Weights of a small GPT-style language model, trained from scratch on English Wikipedia.
Architecture: RMSNorm before each block, rotary positions, no biases in attention or MLP.
MLP neurons of a small language model. Each row is named by its layer, matrix (gate and up: input weights) and neuron, and shows model dimensions 128-223. Each number is 128 + 32 x the weight over its row's rms, rounded and kept within 0 to 255. Numbers have three digits each. A neuron's up and down rows have the sign that makes its largest values positive.
A block is one neuron, or neurons of one layer that tend to fire together. Before each block is what it responds to, as a language model described it from the Wikipedia text at the highest values.

Description: Noun-phrase openers. Words that open a noun phrase, mostly sentence-initial The and especially new, as in the new class or The song remained.
L4.gate172:165115121134187104067109135145146152097128135149086132162135114163088137072144101144146160173119097122147125135146144142074112053128164098137143159133142062150162103126104055176130125137147129168152102135111197121151108082109130109087145129154160096181142177068194105128110106170179017191
L4.up172:193055163154144091072125062141120110089170124139071139149081130149132169100154120193107125188117144130167134119142119141154141095156125123159116141125153069162092138067150102180134161151093133170100146087133195137110115109162155130070151150129172132175138128109201080092099082168175061165
L4.gate264:122133143114146130094154171137168093116104123106124125125133145120143088156158141157094119132121069193118099123110163099129099125158141074094136099113112090153158167136179185089087161114121107045134102115140077131100116143064197077104044132197096102150098186087126184098217152097118103148
L4.up264:072146130114158106139155110130128106137104103114105125158154086072130149157195162149067198086102110128133085171136126075141083139128085047111125115159126075133127149103155167170077094142187124097121185131195119096113125094141141087125156121186132118119117136111134201067161053121110100201
L4.gate374:154066138131125129192114108249121126131093128149142133136114126124095225132131162066177139113133129137196122149146093092123155096133103192175154106154089104152144159115130132138107194157113092184157152158103157119083143139149088082134108173166162117136179107119108103054102137101095149115
L4.up374:165116142109145093109111094131102190108163111124142149123149148078151084153132084077149129079157103138126108151140163113117143144116091127099066190144114140158113094106165120114079110132128112153127132131125167147124149135181099119178152106170129051117249136170165094124130131093024094113
L4.gate400:177140144124224068122149169127137140167151134117112189174140082140117173078148046178096111101127082172161128136110152100107131097169117110143163143131108091133082121150183103176132083125079132167104171126119191157108137121120094123111157161127134152143143125116194153075150106151112054148
L4.up400:147111161126167147160124115118091168160101107134122158177132140129156172148095089201130150166097091119157095160120110067132185072214128078095141135117184085105122143134103106125045107141142119112095102094100163141155113119145075188129190095147109129130156112135098111169128113089154102173

Description: Adjective-completing word pieces. Final word piece that completes a split adjective or participle modifying a following noun or taking -ly, e.g. widesp-read, extravag-ant, perman-ent, wonder-ful.
L16.gate14:116100167105113089120138134129109113098131208109142156162125075122153147077085094125133124126132125173130122192100128128099091063085098164182194123117196111093142123177132151155121146110122089147162121140164099103093129103135097117153138113114081101172097042135097108154131043157056080117
L16.up14:147117151180129133135131124130062202105110131115133109111134124119134117166180086151090194128092128098148103106133106093147168091135101148154135138063114149106128163139129160104056126165130151127135133127121098180171173123136127098152164137153175094137125151188181115133157079130141162077
L16.gate60:133126134146091078106130152158120097045113120149132133138142108111125145112209094177071114127157130131102126095122195146150090116143098172086121137106085120111120107105081173141157096115126085120133171098143131118100125161158115194131073183110163132129156145074096122095119162072109034239
L16.up60:154117141102107154137068092093148076096116149143120171155150121104145157103162135130157099080163109126065071120159113107127097105149150102061088086147144127143152122098118165178119139140134152092114126151099151145167081177128152210120137093128189129177015137120149124147125146123136028128
L16.gate83:158099126066117162144122169079132121146128129124119080138156133160131158185148130117134090128193117117124112103194095122161106089142071144136205180155192116130139145128108125115148156130175124134132119128097178131198131071118131078124109098186107098169167081082162072114123129158160065100
L16.up83:128128093090120165096120117087134084138097179140084106153167182107136127145071158147122082171180136146108137121076148148218068098131119041119189158104121151128110125103108116142084110133167139136120134138183143158140077155118076141112105079151151152183125100126142138165170155130145082137
L16.gate175:123101143167134118179140107146079120053117128131205135231091074055089149118139145162150160140148127143119128156148149127141100078137136145110139106173087092114109180079136164165177187125138151104115158146129118095094127077097161077137134163122196177110133048185164151186158087136153088124
L16.up175:126144133128133094197143128148121139103069115129089107133100072097181116112111137118093164082068113188146076138137144102080111106141159143181150116100084137120160106153124141178082136167135117092141112173179096147083185076086140126147137136138180169140151087198139116119110104165121094131
L16.gate184:192092208082108113095129159124167099125082152140086138125135102090123100166176136146111112091184137186143101139120172089093182121111130120106083111124097109156115184125134071188156078108138183170128113111194151162118112132100104135119110065097158065149057180129034123153157143123152127132
L16.up184:180147085113077164131068126133136151154146105052096172134103103179128140143135144145166087113177138080137129141166066143125095161135074143100121086173058153118118146132135135118146110125146152126127159121158134120118125089158148121128102107110136095105132148114157139134107094127196099090
L16.gate231:129110126083197099085151120068150096168087132124103117135157116141170121042123144173125129157174127154134088131123144150068148038120119105127121110151156147120077116121158139149119134174096139070149109078131088172157056184131107213185167122144135145207115088138164106153113097141141148140
L16.up231:127069088105147144133178136147145180117110138161123149191095064105099165108120141116160108145133103098137074160204184137097076108098124199111168204203143152104137134110074143131099168124131130168169157076122155127107110129075137087120145158141111088114132099159197070082076106117123146065
L16.gate338:116151134118128113129075082133121135087166121072068151127136122108100159059104105226173078077127160173140164152102159110133128156156082186192124103162098195170109160098148130197152092163136143135126111107145203167089132091088187143135158106168167108152076120144132163119159137106157121112
L16.up338:111139131106124126089081148170161137115096103073144076136172125167174142121095166156152123112120165139093186139136152114177119107146112138142151146168104118202115151116201118175156135128159086142152136139194176191165138120082140171218107103140163156133139143146199135102080154127163115151
L16.gate341:159119132132161136084156135131097144190139154166117129137180133091178116133133149169139145089121091168124094135119173084136126153102092183110183175101146134109184079114100134165075175153137161140145151147139188175090122100131135160175164150159160168098139136086146159102099053113124118126
L16.up341:133123099128173058148083165142160194158146186191133100133170122112136151121099128131106124081124106151118122153187122105122099144179075161127108100137135208124180144154208108182087107189101117141151098115149102126093145072095106114163160189179113107163133167171173162092101076134154089134
L16.gate354:089152137191132107126133152141148125081065109137133065131172073102132082092130135160094119071117121095175161084172147120196147104109199099114157071151110096210155146135133128138168159158132132095167133143142113103093110187145170130191149129156200095177120090088117125087103211112091129143
L16.up354:124142127108155126122116121194140099129099155097160114111171114088151170122155110115135128095143100191099113168120068097174130083155185137131106114136143126137120111132136127117157100107103140110176148090162096126093090103140206151129171143116113141126135130127126127128081117174145079175
L16.gate383:144103162104101094124100111123139146145072118186138110189192177153085074058117096128134148137163115145143201058167128143109086108107069137151169211139102142202104045136168153153154137161116075132105139185195120121100109115047144113083166111134113100155111097146125092127143144123100125132
L16.up383:158112113126159137138143127070111097151096175150161148169143108121105119096138076216150085119120088043175117107079112132089117150137082138126089139110117182106136088160090150148127087156124085138072131125155131075163086105154110075136092079090098180145148091012141101155143160052125127125
L16.gate408:107124154207110139165083115122067120111144163148140065142152150055143140123155141187113177137115155122139111108142164159146160139157123169197160118085119090131178086145166189171097094083128131124207135134100045179154088139131144151148157156172143115179091128129085187127146183101103112116
L16.up408:106123161147144148127075090114126125169150107096100145131160099167150115128098136112111105119131053160087093095082095151101144075163054079107160162137199117121112170151128098132194118149104144145145081131131113118088104088172161151164092166180163200107159124101093091143123135140083092127
L16.gate448:097115107105156204161159123080143133150193113067102156119140063119094108164085154137076139119103076115088148107136164107149099105170105121020153139143136175128113134090145139131132087129113067139116183096122150090081160094124108144188124104155150117166182125158177111131125117144112143152
L16.up448:110136168124122121095115132130151128092067117143218123150125123160135091118109158185131123142184151160136169110162114151159150191131120131094123089112181162173083160108157092169125110146058095162185165076156117151136130156102141176137154108074112098125169112166143103153122091129136132175
L16.gate490:137107139105109066156126153108122138189151139120167106157180159107134151157136082125154110120146145132074137066103110105143161147131060138086109100163078182136163076143060172177142100109142117064122131124165134113122038165117121123141051115131083163151121118119193133132106116113111184094
L16.up490:132089123075120135175103136153179146136102147165127162139166101111198201096172156169118153111134136135119184101155163097132137140106114145157126162114083150120101169191147097135149079187174113110113144168137227158194105150107097119163153093142213113146123071127144110135128068156158129120
L16.gate500:116149114124133110121084128120089159110118050154109092088194120188097142135174160161129180135130133131112125119124064128161148126113103080150150129123106079164105122153123146139148110163106119093127074116170135139153108117115103148155127107120136080181070126238088128117090117157170151095
L16.up500:087140144103149153134168102105148108124146179079139110094109158125121085114178153168139104194080140162110162143120141113158127103144086146173148101149112128112090138111065125189184166176126160127018098176081157141127106100094135174087134191097124153126093117096133115120148147134121127087
L16.gate550:145127076113153218149086150120136171106144202097088108106153156179141147142137111124154061136215083164124108110114173118091081145091072112153145111122091103147077151094139123124147151143133140158181129134201118125096088119127187166181138145079134096155070135087125094126049060154098092106
L16.up550:063124152111101146084117132179094105129201151159103122134171113133118093127184141102144178108128133114073147116145142108135127154052138113154149114154207108098162163060153094155110107107101164083129137134081071172029126123174167093146122143196186090145113151124093161107108189093097121199
L16.gate635:068177179150097127110056116071100106102154104119126154144139203183159123101084120221176138107144126151156138091061142169113116123146096089108151137152131141151144131147107124137154126107161101201093147134167110136116085165167119164122118152143130129167178039069093142123144161073108099109
L16.up635:108143096164149074160121074097122109130099176088152104119051131142119152198090137155135154154131083144114153108124095130146162129141101147100129163068111145155148137155135137093060138105121092133121128134185111159164111130142170117160145083084210114194093155101153160113165121102115084162

Description: Infinitive "to" after effort words. The word "to" introducing a verb after trying, unable, difficult or ways, as in "tried to", "unable to", "ways to"; also "of" after nouns like act, impact, invention.
L15.gate433:146074130144154122128118098137108148095094151145142145160100115137131148167151107167146122144171137096091163190183128118096169102052111172116156173120173175110090098079118165099147068090129125123091159110196216193141138154165099097110198173185105130125144172103122084136150124130144161149
L15.up433:131118061183181145183130145225133164052218146111118088129105086225118203143108153107120122092147139132169149112133126140120189118107091177113120158118071129103128068153171082143145162109078146177116127114061113120129121072145129170116127140150110113151143092152179141190075146150146155121

Description: Number and quantifier words. Cardinal numbers and quantity words opening a noun phrase, often after a preposition, such as four, three, several, some, one of.
L4.gate496:149158114119147187147114169118114103137100098092170117150142092113154086090118234146074140160119114139105062109082137113174093079126079139173111076144129187183159215142153219145181048159105098138115059143129106086149141132154149083084158104164145112125153138119116136124103166153110121137
L4.up496:124149177093115169137092182135131102177096148155125147131137133086135102115107150146151141149145125140137092146119195137109062083087087152176136105120143145111098164090130141119131091124154129120140100168106146101097136156124140142102186097188116201170129129152109054091135136146130090100
L4.gate556:113125090136132167095111111146173137174133130174100128142105146168154118132134125116091174091105110121191086141140120123117139163089089167132176134126122115123107149064139122129117129225162068149096127167127046120119104130158098166150161127180114118167082114147197077123189159165117090158
L4.up556:112130066154123133143159104153156137182168149139125116171118124175156166127104132118105164108123096137151107147161128095142150152101126151128135157122080119092108139069137116138110139180119091184126107148174070108132101151110131146179186135162151131170069123166207087085186160167150053151
L4.gate586:139143157122090138191079115125131167106096068124140132207116186156113121113156100097121137078115123109119067148152180140118120090123174094097119114048154120134092131107143143187112125156152144127134138191110123092150107111092154138127107160208157069061180124152178100100143117090132078124
L4.up586:176116105144192145105082198174132143136123082110201213148159149160113159125091095112183153122129115158128072120152172134134142167117164135112168122079104127124068150088091125093112123178099186113094168117152113195131133107184117142157107097101164070136119164098177148190106158143153062102
L4.gate644:150137107109115159139093089092120181152128194098119166137124162086120163066159129121134155143052114124114068155157164121103126144177093114110116139090135115137144164109132139162066119120085084140084113076167108155059089105120125121104114163201154126152178118125150099098113168172128120086
L4.up644:145142098123173153141144080183105114099134118168138147158102141088036077115155119120108144128116099122138045107165174152129130142158174166136116138069077087139163143076111167160126143123065131213149085141086115138136138082092160144062126128130116114131151148145128087102158126117183075120

Description: Infinitive "to" after try. The word "to" after try, tried, trying, vowed, or able, as in "tried to catch"; also the first digit of a multi-digit number.
L16.gate3:077098148150092138081146132112115178099188123119110153180123096122113118095132121152114142171081097152133176141138096060061129152146144135164109108186119115117124078174108168111166095148122113093109119128146079182214112137147147141114155155139152111153067120121132179057138131120188174092
L16.up3:199119111130110125129082143120084095132137115160065135139136135123132159148081108159144085125164144158112143185119101156059111136104142138120151101145111106115097119123126092120129148113080082175163156183147138192171160154156078150095116129060173087090064101104131138194154101095126129190
L16.gate4:102085096192073143037178114137110101098096175081112126177134066161132144066100129090108143128132117142142118136138106224140107127169112166157157156138060120157152144161104116077155155142152108145099113144179162158192181142156183188160066107113085142126123076096123126081135087140139136046
L16.up4:110076147167122163114120146125173130079156145207144084153096132135106171112185075170133100124173112157121145087149096127152169055158100175115110129141073113138079141095169163137130185073143086176076097102170092160093122099147151141088169163166113130105116178159114171155132105200140115084
L16.gate6:159186109184117109154102113117145143158132108073110139109126138155103185096132091138143120152181173127085167145136163125131148167129142097134157101114162167090108133188098100148062069095058070084107132073161121130106133111111106090118174162118138155121168086115125090119193098134100183054
L16.up6:131125130098164081177126137146097129088178074132122161159148125213130134108168144159074087120102133116112155088129132120174156171143106127066128103176125113103118161092108065100073080185057180082087108129147114171104111080104158116066212136131161115128105036125129113046154135147130111162
L16.gate150:100184099131155079103121107127101101094098104150087127128085142120201127113137057103151186126125132145150110098082108137135172142096148076140106128092208111064113168145160085143121097122138122150177111157125151094129073130100121141137143118121158158103124171115137185149129152101095122112
L16.up150:109076084126086181134116110108162129167147132138118139135161144180133167163099141048119151125075119085036153158128171128127103177162108141121148111062149135135183123116157129072110067102074166093117191101087101138144076107205119159180185132116108123103157089082110084134095120134167144120
L16.gate211:116152071181173162112167104100104124064066095097150094114099143086175122084123195146149132160159137150083077157166183099050138116095168142112181171086130099105139123099099123168074148131155143133137132083129119113133184185060109102160160124195122144186165174104171156133106125117127153102
L16.up211:120166101109113120156114195166108103116069075095151085156087144115136128126137169146153119099165126173151100143137153123106160135090142129127061118127150108143140083175170090128108129122141108114184176083173105141067147155141077111131128132145195121153111118147078136102139177134090116115
L16.gate212:116077128097129146117180137144119100115098155094112134139169126121170154144122104105116140139111198115151177180135170100129100069137139056077094108141030106100108154123142149135087175106047151195143140115153148125181118109093105123090114171186205179174119067128153102165073177094151134087
L16.up212:136122116087114156112212133119135084140104138127113098107126216094130131118069136102120154129076142064134104174161190149110113102160143112116112091091037095111108133156151140151110124097083120117144141142148145157157173099162165124068087165123151141104114104129189088118110193084140123117
L16.gate229:063126148027077123181151072132096087086088124086107081147124154072136138104105091136158150148088166174069219164089099145123107090113123102106229116117089149116064173149103148130185168156165137137107142103186116089098102122069183127105151121137164183157118096148098128107139103126087101141
L16.up229:155195099133133131130075115218112122189120172104123153094044129129128175059121104092176107127134135106122091184099147140109149156126088102200118128138158159129150135106130156064103156117100099117058138125170168158141134150152114109077171112126124136146109125160136212119130042102071097151
L16.gate262:103145132073104133147156113104128149136126102069151151133134094150175132143132102158167062140122141146088115121067142106144172111117163124160107239051103119142097185141086169133171079110124142146134103114157176069095144126093120121141152095186095143044098188158124105172140119122151114150
L16.up262:173127135120126127103099112083088094159131166120092147144129142128114102127121143158116102132146138154098138165167063134164162111157146130124171117111120141129109164130118154121088174128131123169163156133118100121154149081117127107114142194181146149084170115091179085086136235113047127169
L16.gate310:050122107060138078150138073150112106183151143160175157144147187124100115166110107076128167100155146153130127132193122140198141094106063145138129139084108102073177134114199169154134082079132113136130171188133123144105091126141144142098124139154081149117091187168135181184140141138128144086
L16.up310:182139098194127097087107142112081122148140106108099104168099168170098188136092121064194080098146096198103134081106097166069180122149118106161154110079181079052148117146180138108097167134142105156112150139116151107115120124093170106149104122127082075134134152075118116122054073110116119105
L16.gate392:144158097176146118074160154145083147130115122155145176157092101156153180192117150107131089150081148121100109136120176129104133096102082144143123130099108069096186139090136110132119058153114137114196129131142102080164082154070137161134123101152114128155166091062210152160094108206143103109
L16.up392:137116149158143049134180111158116110137129129158113159113108129193156114101093154075086166114087159073123113124128168150155121092095123196085105119121122131138114083156120135167083151061169176139173134133129136096094101138124131112129097105138144108158135128109146178139136077084216130077
L16.gate420:091102154096157134179180155157083162126112175124102129157151148148095123147163155120100120126104125097117152091141202153099074095167107163158126144126104159096127104107137109122089144111063099186121137068173116133042118170148155171108140108156133141145081182145139072141163159184134176073
L16.up420:167178133116155167083082118097097093185160114136090092165142132142130098120108139131098133162149115131134159154108150167157100184188126166108103119105103164083119138143154084172146159088107129147148095125118071155114180127144228116095159120128125124079095182124132123119125092140139153120
L16.gate452:146133100138091152133100159100124081150128103074105086090110093133165174124108132130158178086115221108179163146126138106119152090148146070111084117146073114109127171132120167087146104098141078091115131194108105113127177149107065182119096117188144199151116120122129126112101149139120124110
L16.up452:118129150126100067118159163090131119122149086091113144156077177076117177116140165119148161164118129167097152158103124076083140131147098096132157090098080070179139131155103098087111100159100056146096109164135120146115158177100140082133113163120131176125165097081195128134095125130131155141
L16.gate467:199159118143121173173171122111156102105136120095131145165088109121155194134133141126165125165118111146042124109163135096101132138118168081127140062141098150077062093128206117111111068089131097172113114130140139184076144136129112156173106151108115140147091137126136142112133135114138102158
L16.up467:110161161109145045164127158179127123160137191168157160090133074115120095143115073064182124128136124143083145092080113086088132128101105148150166182124108189179061135127170104136133110122071162162140118079091115097069172145106092091123161171143146171156172105104121194133138149102120149121
L16.gate543:127091071155093064122156115146150086159129109130075135132092130139173165160124169190146123095106065177102161128146123109140134160126106180116110104123161124125127153063161110122145150058081080168077125119186137105122086121100163107087106119176131097127174181103148173196138195168132176128
L16.up543:145118066127111134142118167186121155086084107143141161225175120105102082122088064151130139070125070109146160176137144176152088102143187175150123112129047091155105126129166129136110178145153086132066086109139140104093123134113115112153110136132132100131187170120130161087140141205159155119
L16.gate565:166179078103100126150147091128106116153094166074118159142127136129096125137083149135141144111152178127147146130128183198091169073098098096145133091101125121075093116134115122130120114056066124182063082128165149123118074136116098140152121175142135144155151121185100144137107103135120130097
L16.up565:129133071108099086130104150148138139211075108151171114124119196142108125124135115083118105108142179150146123113077184138100110118101123130141117071095073091112076185105177085125109109097067138144122126115172129098111138175094136128083057159172151070105137102102127079125114132130147141141
L16.gate567:143162128146141164088147147152115117118112135109147078117150100165155131049128095179111139077160138120159101158103153120112139151151158146140138165061146132151105147178080120108130107120089117156097080131085142114099179147178143128153084144182151093094168156146164111120135114112122112107
L16.up567:149151125138132134118136042145143066059108150110188112158110091119115094104108113097092154105142119135151081154134152132120150124095101176167121133086148173143153091104155092107132150106095184191112104131083086161130136101104174091126079132175108106118143126126127123081160162112083122064

Description: Adjective-forming word endings. Final suffix pieces that finish a split word used as an adjective before a noun, often after a or an, e.g. unn-amed, pione-ering, conceal-ed, histor-ical.
L15.gate166:131127131118069172121080151125085203124132112101099163119170139129171067096148095130078146093148125146136167139170169172154095141146102146141099113162168133140127119119136128166144134098168117154151064099084079131110163143098113096173123114122152113155072069140124109119115085166111102153
L15.up166:157160136130080111088100109061129111120119111099141127164108103155161129107132143173115130201143124151142136131142088098105092097140111157087110093107163102134126139142158147095134120120157092153111106146126109144133056061154192120182131112147124129143112102165104126133070137119141135129